Weights of a small transformer language model.
Size: 22 layers, width 160, 2 heads of 64, MLP 448 SwiGLU, vocabulary 651, 6.78M parameters.
Architecture: RMSNorm before each block, rotary positions, no biases in attention or MLP, untied embeddings.
Training: 176M tokens, 5475 steps.
MLP neurons of a small language model. Each row is named by its layer, matrix (gate and up: input weights) and neuron, and shows model dimensions 48-143. Each number is 128 + 24 x the weight over its row's rms, rounded and kept within 0 to 255. A neuron's up and down rows have the sign that makes its largest values positive.
Before each neuron's rows, "fires in" lists the words (lower case) most often at its 100 highest values on Wikipedia text that the model never trained on.

fires in: "league", "road", "reach", "games", "equipment", "limited"
L7.gate29 [138 126  97 138 146  90  86 150 147 157 136 134 123 144 158 148 131 140 127 128 114 160 159 148 122 104 141 133 106 146 130 133 165 100 132 103 145 113 130 124 142 151 140 114 135 150 120  93 104 128 130 137 139 142 134 158 124 162 133 128  86 119 133  91 164 160 161 128 106  85 134 139 129 172 169 114 133 138 163 126 159  95  70 103 105 152 125 144 122 154 128 106 113 124 119  75]
L7.up29 [136 128 131 129 122 137 123 137 134  89 143 154 168 106 149 127  88 132 133 129 126 146 120 143 106  90 127 108  97 168 157 146 131 121 103 158 149 127 103 163 146 161 136 113 131 212 126  84 147 125 105 109 118 137 146 108 112 178 132 153  96 135 136  99 150 105 106 151 138 116 136 121 104 169 138 123 130 144  83 133 115 113 161 168  73 137 102 118  80 117 126 121 105 121 134 182]

fires in: "years", "japanese", "japan"
L4.gate6 [ 97  92 197  90 140 115 107  93 141 112 120 149 112 165 119 147 128 124 111 169 175 120 139 142 132 141  90 157 117 110 130 131 160 109 108 109 158 151 155 144 154 143 137 107 131 117 105 131 115 150 119  91 121 146  74 146  97 147 123 184 147 172 121 123 131  77 127 115 124  94  93 121  96 117 116 144 116  90 117  86 124 163 123 128 154 165 132 138 135 106 144 110 107 158 137 112]
L4.up6 [ 91 128 132 127 120 108  92 100 126 113 123 127 136 169 105 132 115 144  74 131 128 101 155 142 127 125  84 124 115 110 127 126 108  99 127 114 154 106 154 116 125 173 143  84 139  76 118 142 105 104 142  95 111 181 102 164 124 135  95 199  79 155 137 139 127 116 126 102 139  91 148 150 122 126 136 124  98 115 168 121 130 143 128 160 141 140 123 159 130 147 124 112 141  80 112  98]

fires in: "first", "netherlands", "head", "awards", "award", "theatre"
L2.gate360 [130 165  97 109 129 111  95 100 143 110 128 118 138  82  69 130 142  94 142 121 115 108 139 119 125 113 155 114 126 134 144 153 118 107 126 101 147  70 112 128 147  87 113 128  84  99 120 143 103 121  90 102 120 130 129 148 173 128 162 118 151 131  74 138 104  96 119 106 131 109 105 112 114 149 167 111  69 140 166 127 117 152 142 140 121 104  91 142 127 162 148 109 131 132 158 150]
L2.up360 [135 143 120 143 120  89 171 136 137 109 127 128 130 112 120 134 133 115 127  93 108 123 109 124 145  85 130 168 150 136 132 149 123 100 170 133 113  71 122 116 138 167 116 127 126 143 120  98 109 122  59 148  73 141 102 121 154 102 131 100 134 143  74 110 128 107 156 105 147  82 191 108 139 160 136 117 122 139 167 123 105 123 165 117 146  83 141 145 111 154 127 131 167 123 157 123]

fires in: "february", "january", "march", "june", "october", "july"
L14.gate289 [ 75 147 125 139 131 141 120 117 117 104 129 168 110 166 119 138 125 120 113 101 157  99 188 142 123 149 132  76 147 105 127 116 147 136 158 115 112 100 148 145  80 152 131 156 123  85 147 127 109 145 105 114 150 149 157 120  84 120 157 141 130 147 125 152 178 150 147 105 146 126 180 143  99 160 151 127 122  99 122 107  83 116 106 133 133 143 174 118 127  99 161 168 139  81 130  65]
L14.up289 [144 119 149 120 147 109 133 130 130 143 132 168 131 127 105  99  77 127 115 135  83 120 113 117 115 138 124 135  82 112 121 101 187 169  75 134 135 159 155 143 140 123 153 128 116 140 116 131 143  88 121 128 123 178 137 138  90 131 112 119 127 158 110 170 155  87 130 113 101 136 218 132 112 134 125 101 151 130 129 131 107 151 154 148 125 119  90 143 117 129 156 124 118 117 122 135]

fires in: "to", "some"
L16.gate99 [118 131 160 130 118 129 136 143 113 129 123 139 125 126 138  77 128 144  91 146 118 109 122 156 121 120 110 120 145 129 205 108 124 155 133 131 136  97 155 154 101 137  98  99 103 136 148 127 177 103 180  97 133 126 124  89 149 137 126 103  99  88 153  73  99 151 144 138 119 157 109 107 155 133 118 119 186 125 107 124 134 106 159 115  93 139 130 138 151 102 157 144 125 155 134 100]
L16.up99 [120  79 162 135 125 124 124 164 138 129 132 146  98 158 140 125 117 129 170 128 152 124  61 142 112 122  77 140 136 154 152 119 137 125 124 130 117  88 161 155  97 124 106 119 134 146 109 105 122 137 109 155 185 107 139  86 127 103 128 147 160 126 109 137 133 143 124 140 132 179 142 124 125 140 103 128 117 175 152 135 137 125 164 179 100 148 100  83  79 124 127 136 172 152 112 143]

fires in: "released", "release", "role", "been", "remained", "part"
L8.gate243 [ 96 116 110 109 127 136 145 110 104  93 128 166  96  84 143 122 122 129 132 141 122 125 161  94 142 138 155 112 119  87 137 160 117 124 127 103 149 149 179  97 144 167 160 135  62 144 110 118 125  98 126 115 141 165 135 111 123 160 109 118 130 162 108 101 141 131  72 128 124 129 114 104 126 118 114 148 124  95 150 106 133 127 124 139 124 129 138 101 127 163 147 119 165 149  97 110]
L8.up243 [104 148 145 160 140 221 100 170  87 129 159 137 128 138 143 145 134 136 125 125  71 114 135  95 118 158 115 115 155 101 119 109 158 122 150 172 144  82 123 139 130 148 139 134  98 143 143 103 100 164 135 184 128 133 104 111 125 146 143 136 126  88 113 136 100 142 158 103 126  86 132  87 128 121 171 103 129 125 158 121 127 150  88 143 116 124 152 107 116 111 137 110 134 138 112 109]

fires in: "with", "total", "within", "density", "because"
L10.gate390 [ 92 100 142 167 128 185 135 123 150 147 123 162 157 155 104 107 111 116 127 156 133 150 109 131 128 139 156  97 163 143  98 145 132 119 119 166 168  87 155 131 131  90 188 104 131 105 144 130  76 158 101 142 121  92 122 116 152 145 164 110 140 144 105 136  82  43 168 139  95 119 138 141 101 147 125 116 136  97 113 153 122  73 118 134 115 117 136 140 163 114 114 108 154  74 148 103]
L10.up390 [114 113 127 102 136 148 102 124 139 161 120 118 125 131  86 117 151  88 114 140 131  98 118 134 114 131 116 156 142  98 158 103 141 132 136 136 134 130 135 139 130 115 142 103 154  76 147 103  80 109 125 130  76  97  97 118  93 147 117 114 124  68 133 153 181 132 111 105 118 114 127 142 111 119 129 130 124 104 160 119 170  82 121 107 107 127 104 126 152 122 162 149 101 145 119 109]

fires in: "they", "these", "career", "there", "cause"
L4.gate438 [117 139 140 133 150 155 113 123 146  95 151 116 146 114 160 165  76 167 149 121 122 160  85 139 100  76 155 130 121 130 121  82 106  69 152 140 175  96 118 132 144 124 153 103 110 130  89 109 135 170 129 137 119  99 126 110 142 176 171 133 124 156 158 155 131 117 101 140 138 113 109 112 151 135  94 122 163 130 113 150  91  74 116 124 140 129 169 140 144  90 168 107 141 122 126 159]
L4.up438 [136 106 131 102 131 173 114 138 159  80 123 141 144 155  92 176 135 154 148  99 127 156 116 149 111  88 123  96 125 124 136  85  94  98 144 131 107 104 143  94 139 131 173 118 128 148 135  94 122 124 150 139 108 110 116  97 153 129 198 110 119 135 155 114 138 157 119 159 120 105 117 139 134 140  90 151 120 133  99 148 126 100 110 176 154 144 168 129 111  81  95 123 117 129 132 137]

fires in: "he", "health"
L9.gate297 [ 97  88 147 153 136 152 137 138 112 162 136  98 154 160 127 123 118 171 114 126 104  55 139 118 139 133 127  95 107 123 139 156 189 136 121 155  98 129 109 127  94 184 142  95 142 113 129 152 137 140 139 186 106 142 126 206 113 129 125 115 107 124 132 159 119 125 128 122 145 189  98 149 111 103 160 106 109 112 127 141 138 146 171 104 115 120 114 110 107 136 139 110 146 131  97 102]
L9.up297 [160 167 117  94 101 102 130 132 138 120 140 139  51 164 163 106 127 130 134  98 157 125 122 115  86 128 131 116 104 181 149  83 114 118 174 150 152 137 129 106 122  64 118 146 143 124 130 141  87  90 100 131  99 182 125 122 102 136 132 154 154 118 121 132  74 141 124  90 115  75 159 144 131 124 119 160 136 154 113 132 152 113 117 135 115 101 133 117 156 139 107  98 122 137 170 131]

fires in: "january", "october", "february"
L7.gate198 [122 149 173 129 169 150 158  65 117 136 138  96  99 115 141 154 115 154 161  82 150 128 154 138 128 162 154 135 104  94 113 116 138 141 148  89 126 100 125 131 119 117 154 123 110 107 148 127 163 127 105 110 131 121 100 112 104 161 142 154 168 130 110 163 127 162 194 133 103 169 105 125 154 131 112  93 141  98 104  73 129 144 114 159 155  93 136 126 132  94  89 117 106 126 153 113]
L7.up198 [103 143 195 149 154 165 132  92 127 101 135  98  88  85 134 146  61 115 116 120 132 137 133  96  87 124 172 106 131 103 122 120 146 138  93 118 126  91 122 150 129 129 132 110 127 161 130 142 157 114 119 115  88  92 152 139 127 139 158 139 135 151 108 140 145 107 169 115 119 174 106 144 113  99  95  77  99 122  72 138 136 118  70 117 150 106 109 143 139 139  98 136 144 117 127 117]

fires in: "with", "on", "alcoutim", "within", "artillery"
L13.gate45 [ 96 116  93 139 113 136 147 127 159 154 155 141 117 123 113 107 123 129 138 132 142 119 103 105 152 161 118 167 137 129 118 128 148 138 152  93 161 107  75  95 117 115 140 139  91 105 203 123 108 138 190 110 125  89 157 138 115 158 150 140 125 142  85  95 137 122 112 161 119 137 142 109 132 101  98 123 151 139 117  73 131 108 121 100 102 112 133 167 149  94  98  93 104 107 150  97]
L13.up45 [101 135 176 164 107 108 131 114 119 119 164 108 125 132  90 140 136 134 122 153 107 116 112 111 130  99 166 159 133  90 110  99 146 125 117 141 147 156 147 123 136 104 149  96 169 134 128 125 142 126 175 153 103 145 114 129 129 170 145 178 124 103 140  75 160 125 157 167 114 111 111 137 126  86 151 142 132  71 116 162 105 100 153 115 137  96 123 152 104 170 100 132 163 128 101 120]

fires in: "not", "to", "can", "may", "would", "could"
L16.gate154 [103 131 176  86 133 127 122 124 164 127 103 104 123 137 129 126 116 105 142 126 116 157 138 106 139  81  97 130  75 126 146  95 141 100 107 129 104  92 177 155 114 124 106 138 128 157 132  62 147 122 138 143 117 129 161  84 137 125 158 123  67 114  96 110 158 159 165  94 102 102 140 104 115 108 105 159 139  93 153 133 171 126 152 105  91 111 160 123 105 126 125 134 131 140 145 138]
L16.up154 [156  89 125 116 118 139 132 141 155 117  90  84 128 149 135  86  97 150 165 156 135 123 103 107 133 105  87 121 141 121 178 128 135  89 109 104 153 150 169  84 141 126 116 121 160 146  94 150 122 126 114 166 110 166 135 124  93 129 115 139 144 106 153 112 124 115 128 114 128 141 139 152 156 109 114 132 141 151 140 132 133  86 135 152 143 109 132  89 103 124 154 156 121 120 150 128]

fires in: "where", "won", "women", "henry", "none"
L5.gate257 [150 102 122  90 144 110 100  95 131 140 144  83  83 106 162 126 157 123 133 170  97 122 112 138 143  96 143 136 146 124  86 132 143 134 153 130  78 132 111  85 126 143 130 175 110 139 102 118  98 125 114 121 106 112 122 152 158 108 132 117 112 108  77 109 100  88 122  83 138 110 161 124 130 132 140 159 138 129  78 121 115 126 152 146 112 101 168 110 119 116  98 113 136  93 115 167]
L5.up257 [116 122 187 105 137 114  81 130  94 178 114 135 121 142 117 124 121 165  92 129 141 194 106 101  85  99 153 183 143 138 160 104 158 177  87 115 177 141 150 112 112 122 135 118 122 117  90 103 126 128 112 128 136 131 142  96 134 108 151 118 148 132 159 168  96 132  98  87 114 130 124 108 105 138 148 141 125  90 122 108 146 129 146 104 130 141 165 122  97 135 169 191 116 142 141 108]

fires in: "with", "in", "on", "for"
L18.gate294 [112 148 111 130 118 116 102 146 140 137 137 112 125 165 127 114 123 145 121 122 160 127 102 100 136 124 131 145  92  97 116 104 116 116 101 128 109 153 128 157 138 150 134 118 133 147 159 130 154 124 154  89 190 161 167 102 140 161 162 166 144 142 119 110 127 150 163  87  75 121 167 135 126  98 154 149 136 147 148  85 126 119 142 157 146 143 117  83 160 118 109 138 135  93 134  98]
L18.up294 [115 165 150 106 106 114 112 168 110 133 168 169 118 131 125 163 135 133 124 148 137 125 120 148 172 151 141 133 106 106  81 124 135 113 176 146 169  88 142  96 148 127 147 125 129 105 128 102 106 152 152 108  98 103 119 120 169 133 127 171 106 118 118 155 135 118 162 166 165 115 107 139 114 114  99 151 190 119  64 124 112 105 151 132 138 121 126 127 129 132  79 149 139 111 135 142]

fires in: "when", "where", "although", "approximately", "that", "of"
L16.gate382 [101 113 108 135 130 121 169  89 140 147 156 118  93 102 140 134 121 116 120 139 104 159 148 162  99 142 102 136 125  74 111 115 162 135 132 117 149  93 142 175 111 177 143 123 104 119 130 120 143 188 156 122 112 127 129 125 186 161 139 103  79 145 133 111 138 139 109 131 159 139 124 157 135 152 149 118 148 133 133 111 149 149 117 134 119 127 141 135 109 108 103 154 105 118 154 149]
L16.up382 [136  89 155 144 104 127 140 192 163 144  67 147 136 126 122 137 126 148 119 133 151 176 131 142 134 145 168 131 119 114 127 117 158 134  93 114 126  91 110 167 139 139 137 144  88 146 119 103 119 137 111 138 173 156 113 129 125 100 132 160 121  92 109 128  95 141 100 107 121 177 120 132  85 128 133 148 103 189  99 112 109 132 129 140 174 134 133 117 114 158 133 139 148 156 107  67]

fires in: "he", "she", "her"
L10.gate203 [129  64 110 128 100 119 151  96 104 109 130 159 167 113 103 112 159 170  75 137 135 157 102 128 132 132 141 139 147 137 143 133 154 119 126 138  95 147  94 154  87  84 154 137 121 108 102 135 122  76 126 134  95 138 127 151 139 157 122 153  95 141 121 111 152 135  94  98 156 138 127 131 162 117 141 131 140 102 118 122 148  82 122 106 164 135 111 119 121 154 110 183 149 126 140 131]
L10.up203 [114  88 117  90 179 159 149 119 145 129 145 123 100 157 174 119 142 120 157  82 129  84 139 120  88 121 169 138 126 174 140 168 154 124 159 150 103 144 181 114 106 104 144 163 116 138 144  89 111 137 108 119  73 121  99 124 122 152 150 128 136 110 114 144 152 139 126 130 158 128 141 126  96 107 176 157  92 130 139  95 148 102 157 111 128 133 152 116 160 108 167 144 142  87 155 138]

fires in: "university", "members", "media", "median", "general", "medal"
L9.gate21 [144 104  96 166 137  92 140 117 145 115  93 139 135 117 121 126 155 155  96 135 116 152 123 143 146 116 126  86  86 125 152 138 147 154 122 141 124 112 131  95 144 133 140 131 118 120 143 104 115  93 145 119 109 121 143 109 120 169 113 160 128 144 145 140 133 136 128 153 159 111 139 111 110 162 145 135 152  95 158  96 139 124 101 136 133 122 135 116 144 131 108 155 121 146 120  98]
L9.up21 [133 158 106  81 126 127 129  99 119 127  88 152 101 108 111 140 182 140 102 129  84 157 155 105 116 119 130 134  87 127 103  63 137 124 123  94 138 142  91 143 109 111 157 156  82 133 106 137 121 118  95 100 114 133 115 109 112 144 126 167 128 112 120 135 141 152 134 167 103 140 171 100  88 167 125 110 177 138 118 131 132 132 118 135 124 123 132 132 134 155 133  82 110 105 135  97]

fires in: "record", "recorded", "months", "received", "reception", "recording"
L18.gate281 [ 96 134 110  93 117 154  81 118 123 128 132 137 118  96 123 150 132 140 145 152 132 137 139 172 152  93 103 105 154 124 135 115 154 126 180 134 172 166 158 127 105 103 142 141 136 135 125 106 119 149 117 144 148 163 134 107 147 166 105 148 141 164  97  80 135  97 141 130 124 128 109 138 128 129 162  92 168  98 138  96 153 140 108 129 132 153 153 116 111 121  99  98 131 147 148  88]
L18.up281 [145  93 184 117 136 120 107 155 135 119 133 183 166  93 107 162  95 126 199  94 129 128 159 127 100 109 109 158 100 137 111 138 158 130 150 121 143 104 168 168  93 149  66 135 116 116 139 108 119 100 141 108 101 194 121 135 154 124 145 132 143 161  74 116 113 144 128  96 126 138 112 142 164 135 131 120 122  95 143 131 128 142 158 102 176 119 141 105 144 169 135 114 141 141 122 164]

fires in: "in"
L18.gate57 [152 159 121 121 122 144  91 131 152  91 123 158 128  92 118  99 110 104 147 133 101 130 145 131  73 114 132 103 108 114 119 103 115 139 132 118 147 138 114 147 109 165 133 103 145 112 118 137 112 162 121 116 184 111 125  95 121 135 105 159  75  95 136 123 124 140  71  76 139 147  78 133 154 119 113 105 126 115 111 149 137 161 149 153 172 157 100 130 149 118 131 155 142 146 133 141]
L18.up57 [130 141 103  97  98 145 141 165 157 121 143 158 124  84 139  98 154 103 123 144 104 123 148 136  91 135 147 138 113  82  97 125 115 157 117 141 115 145 157 136  94 206 141 106 127 113 101 134 149 135  91 113 127 158 119 159 147 160 108 141 125 114 113 131 174 182  67 109 173 100 136 136 137  79 126 125 103 122 146 140 156 162 136 151 153 120 143  82 136 141  75 115 110 111 134 172]

fires in: "is", "was", "a", "an", "first", "were"
L14.gate113 [ 71 100 113 147 155 134 138 141 155 135 101 108 109 116 119 138 143 106 137 112 112 157 102 142  98 114 134 165 137  97 127  90 119 130 128 101 133 145 148 158  95 151 137 174 118 110 154 149 178  97 146 140 169 128 139 140 153 148 103 128 117 135 172  61 136 158 135 112 126 139 144 118  96 125 115 175 119 122 104 191 104 132 123 154 150 110 122  97 109  92 159 131 132 139 140 150]
L14.up113 [106 118 142 122 128 155 135 132 121 128 143 102 134 132 116 158 138 104 146 130 100 120  59 151  91 118 130 147 129 119 114 148  99 118 136 120  77 157 162 139 130 108 157 117 109 109 136 117 129 165 136 155 175 148 104 129  80 149 153 125 129  78 127 112 141 148  88 137 173 131 105 107 128 136 108 135 146 148 138  91 162 165 154 142 156 129 116  69  99  84 106 155 139 157 119 114]

fires in: "january", "university", "february", "festival", "eventually"
L9.gate378 [122 113  82 118 133 122 140 151  99 143 162 109 144 118 151 132 163  73 112 128 184 110 141 113 110 154 111 156  86 112 148 126 155  57 130 117 128 106 147 110 109 113 146 136  61 118 133 115 171 121 142  86 113 117 134 137 139 127 117 144  94 122 119 150 155 120 158 183 140 145 119 120 174  98 125 122 152 132 152 169 140 130 131 144 126  85 162 119 132 108 156 124 160 132 154 117]
L9.up378 [102 161 171 143 121 131 131 119 149 131 138 104 150 133 111 116 169 114 119 133 148 108 125 114  75 115 116 155  94 110 183 134 128 161 120 134 121 124 124 144 122  89 138 105 138 138 117 179 133  98 141 118 134 156 129 138 138 127 133 176 134 147 120 135 159 134 150 164  65  97  91 131 126 142 131 115  78 149  78 156 145 117  97  98 137 134 132 157 129 174 183 157 144 146 172 142]

fires in: "they", "these", "their", "its"
L3.gate341 [ 75 143 167 123 126 188  91 131 157  94 121 132 142 116 123 113 121  99  83  91  93 145 139 166 121 108 172 134 124 166 125 150 153 125 110 119 153 113 148 121 142  97 130 151  87 126 103 125 151 146 129 136 101 153 130 131 147 150 145 133 109  95  86 148 107  86 186 145 138 140 104 138 165 167 156 156 136 157 123 110 132 113 108 124 120 135 111 150 149 105 127 121 161 110 124 163]
L3.up341 [ 91 154  98 117 108 175  97 139 135  79 116 136 165 122 137 111 118 135 102 144  99 128 148 165  99  82 181  89 132 125 139 113 165 152 139 153 150 107 132  93 119  99 117 121 109 167  87  94 133 180 152 134 143 133 111 141 114 125 171 112 110 129  70 121 116 102 158 153 158 152  72 152 168 134 116 150  81 139 144 138 104 131 127 129  91 135 107 133 136 151 146 133 158 129 143 170]

fires in: "government", "announced", "environmental", "allowed", "agreement", "council"
L4.gate275 [107 182 103 136 131 104 134  94 122 133 139 156 115 135 155 120 129 116 126 151  96  87 132 154 114 108 110 156 146  92 129 114 135 128 105 154  91 123 175 134 121 156 125 101  43 115 121 127  74 143 130 120 141 115 159 139  74 132 103 135 124  97  95 159  90 167 151 118 168 126 162 110 164 153 132 136 129 136 148 165 110 102  99 112 160 125 108 129 139 174 135  99 105 141  86 109]
L4.up275 [143 141 198 127 127 137 160  69 127 158 152  90 135 141  81 130  97 112 150 127 108 116 116  75 188 118 110 172  83 110 103 153 139 172 127 119 130 126 158 111 141 169 106 112 107 130 104 113 102  98 129 115 150 139 121 122 131 131 120  88 125 117 118 100 118 175 119 106 138  86 148 134 102 198 163 132 182 104 132 143 101 101 126  93 122 113 124 116 138 152 161 142 107 132 116  93]

fires in: "between", "however", "went", "meanwhile"
L7.gate105 [ 90  97 136 147 117 113 130  97 130 106 142 130  98 118 165 168 144 178 120 146  90  89 135 109 154 109 122 147 135  78 146 121 182 130 143 130 112 121 102 111 122 122 130 127  95 143 148 101 104 108 122  92 151 123 147 100 109 142 152 130 172  83 128 133 125 139  94 131 128 126  88  86 152 148 159 100 147 146 118 159 123 162 145 123 153 127 136 102  65 153 118 138 136 147 103 147]
L7.up105 [142 129 152 134 145 121 131 109 102 128 146 117 148  93 134 161 113 139 115 105 127 124 144 130 116 132 179 130 136 137 148 129 135 169 146 100 133  65 149 132 152 116 116 181 143 131 124 132  95 115 104 109  87 162 146 140 108 126 164 127 121 131 150 150 168  99  95 131 129 131 101 110 120 140 145 119 128 157 153  97 119 149 133 100  80 114 109 118 134 172 138 129 154 111 117 162]

fires in: "in", "to", "commercial", "ii", "into"
L9.gate294 [ 94 122 137 126 116 109 121 139 135 105  96 173  89 129 130 151 134 125  74 131 134 119 148 103  97  62 130 196 117 149 127  98 131 141 161 107 154 156 141 136 123 152 147 109 127  86  72 116 130 111 174  99 126 136 148 129  91 120 103 132 108 108 128 116 133 132 159  99 145 158  94 121 110 104 127 145 136 148 144  46 126 123 145 177 124 150 137 100 125 163  91 133 178 140 159 109]
L9.up294 [135 127 100 132 107 127  78 123 131 110 151  98 127 100  79 151 159  94 110  98 103 158 110 164 177 162 113 114  97  95 134 163 141  92 117 157 120  86  99 107 124 128 138 119 135  98 148 139 127 130 119 172 123 153  83 142 114 134 149 114 142 141 140 100  84 142 144 149 133  89 131 113 140 125 126 123 158 119 136 150 128 135 118  82 117 167 123 119 126 120 135 110 165 115  80 142]

fires in: "people", "population", "top", "equipment", "popular", "newspaper"
L7.gate213 [112 121 128 105 122 117  92 130  74 123 106 114 135 137 115 126 163 139  96 117 114 126 147 166 120 164  92 121 138 124 104 129 150 131  89 157 170 127 121 116 127 140 191 105 145  85 100 126 136 130 158  71 114 121 153 150 159 112 124 134 100 138 106 105 187 118 135 131 124 111  99 151 146 144 158 134 125 123 193 147 148 128 114 114 114 123 130 148 138 163 134 134 133 160 109 143]
L7.up213 [114 147 102 144 104 103 148 166  99 105 120 140 118 128 111 159 174 112  61 108 117  99 135 123 138 165 116 158 144 145 131 154 100 108 142 137 133 115 130 146  86 125 121 123  95 108 148 117 106 112 100 103 139 139 131  96 140 152  93 156 115 132 120 124 142 173  87 150 128 105 156 148 106 109 144 123 147 162 119 121  96 113 127  97 168  97 112 148 152 115 114 104 101 129 143 128]

fires in: "to", "was", "an"
L19.gate292 [121 144 142 104 167 130 141 158 108 129 115 125 115 137 115 111 160  86 115 101 153 117  83 140 145 107 133 135 108 144 141 120 133 141 132 180 136  91 161 116 149 149 175 120 135 137 112  96  75 145 134  90 137  96  98 113  97 130  73 170 105 127 118 132 112 161  93 116 119 166 135 174 139 104  92 193 156 139 137 113 109 142 160 157  98 114 162 166 175 137 145 117 117 141 148 106]
L19.up292 [118 106 141  97 101 122 102 167 151  98 101  62  90 136 119 119 140 157 123 122 115 155 111 167  68 138 135  88 124 125 131 125  78  96 133 130 145 112 143 118  92 122 170 155 123 107 135 121 108 150 108 145 108 136  94 139 109 129 161 136 146 153 113  97 139 132 124 152 110 117 163 124 109 127 127 155 103 154 142  77 149 127 119 157 153 120 123 131 107 117 103 186 121 127 127 177]

fires in: "total", "population", "labor", "votes", "top", "lake"
L5.gate294 [119 147  93 124 143 150 122 142  99 147 136  92  99 128 133 111 118 120 139 127 139 145 142 129 126 166 142 154 118 161 116 165 101 153 151 156 105 154 125 120 155 156 130  89 167 109 169  98  98 101 144 104 118 108 158 143 154 137 134  91  84 137 137 173 161 156 127 162 188 132 122 107 111  96 132 114 114 104 177 137 131 121 182 154  98 117 158 148  94 135 157 122 119 142 143 161]
L5.up294 [126 116  73 158 107 121 107 137  72 110 135 153 101 162 108 102 119 153 135 130 140 119 134 128 134 190 141 124  77 144 132 128 127 104 149 164 112 127 110 132 116 143 120 151 132 113 106 126 135 169 164 157 158  94 151 138 148 149 131 125 105 184 162 156 143 136 112 134 137 111 135 171 143  69  99 122 120 104 118 113 136  93 167 146 165 132 130 162 152 145 115 105 156 146 147  94]

fires in: "would", "well", "based", "went", "wrote", "world"
L10.gate401 [113 111 140 131 144 129 151 118  67 108 144  86 131  78 120 120 100 157 155 115 108 161  95 101 129  91 153 109 148 128 153 168 151  94 154 119 141 118 132  92 137 139 121  95 128 132  75 106 102 141 169 117 124 155 138 122 164 124 119 137 137 121  83  97 117 173 158 110  91 168 105  93 154 114 153  88 149 153 133 144 130 124 108 170 119 101 134  84  94 172 178 167 168 132 124 122]
L10.up401 [126 112 179 118 118 117 173  97 106 100 145 115 133 111 103 114 131 126 127 142 166 160 132 122 109 144  75 112 144 131 130 167 149 121 168 131 107 130 121 141 142 151 175 177  91 106 136  97 108 120  88 121 104  79 124 128 139 119 149 125 137 168 105 182 120 142 150 130 128  87 117 122 111 147 131 115 154 172 117 133 127 146 136 151  95 128 148 144  89  79 132 156 121 156  99 175]

fires in: "japanese", "japan", "approximately", "financial", "around", "expanded"
L10.gate251 [132 130 136 101 167 136 109 158 103 134 147 130 104 126 108 127 102  96  89 156 126 134 101 127  85 132  73 178 164 110 125  89 150 125 140 156 168 111 140 141 141 146 137  78 191  91 141 134 132 152 130 143 113 141 115 110 131 141  66 123 116 109 103 143 126 114 152 125 145 163 140 139 111 121 107 184 127 101 139 126 136 140 129 143 143 136 119  76 139 116 137 100 144 116 116 116]
L10.up251 [105 142 138 126 110 152 100 127  85 132 129 120  99 107 161 121 110 143 112 183 106 123 133  94 166 140  91 108 103 146 112 141 106 120 123 137 100 141 160 109 144 155 109 110 167 159 113 135 124 119  85  91 151 132 120 115 121 146  96 144 147 148 102 154 116  94 136 166 121 116 105 173 106 102 157 159 104 100 117 137 124 137 126 132 127 123 117 129 103 110 162 133 124 130  99 132]

fires in: "college", "robert", "general", "year", "years", "university"
L10.gate425 [168 123 124 128 124 101 151  75 189 129 132 107 137 133 157 114 106 146 101 144 116 112 117 172 144 160 134 122 129 129 163 117 127 137 141 113 124 127 141 119 155 127 123 114 138 116  87 114 111 119  96 129 133 100 132 132 103 138 157 105 135 105 117 152 136 178  64 127 159 141 105  88 131 154 175 110 124 153 173 110  96 152 114 147 139 168 111 116 111 114 123 160  97  96 133 132]
L10.up425 [163 105 155 131  87 132 109  99  90 130 131  84 165  97  85 147 101 100 117 112 133 119 123 128 108 129 156 114 107  96 137 136 133  80 182 110 131 142 134 135  92 142 135 133  91 118  84 160 156  92 168  99 130 121  94 118 104 150 127 124 133  89 160 122 116 102 164 136 121 155 147 109  94 146 105 158  93 110 129 137 115 145 128 141 153 118 171 122 146 162 154  93 131 105 123  96]

fires in: "against", "of", "again", "animation"
L10.gate400 [130 117 127 108 150 162 132 149 158  98  94 147 126 139 135  91 112 123 132 112 149 102 119 155 125 134 105 143 102  94 103 111 157 111 157 174 106 141  97 128 126 138 120 124  88  93 107 109  93 168 106  82  85 137 125 126 102 142 113  90 128 132 120 113 103 131  90 144 150 128 125 121 115 152 148  98 134 119 135 105 128 128 122 159 123  81 120 104 173 144  92 109 123 150 102 164]
L10.up400 [122 123 129 139 121 118 124 135 135 155 107 118 143 109 140  75 127 147 113  88 117 109 125 149 128 116  96 108 118 118 128  91 159 122 118 106 122 200 109 127 119 153 125 162  98 167 147  91 115 197 134 143  77  92 159 125 113 139 145 141 122 142 150 176 110 164  95 126 143 125 103  82 120  99 163 155 132 136 151 115 132 140 140 134  84 104 153 121 156 153 100  86 123 121 140 147]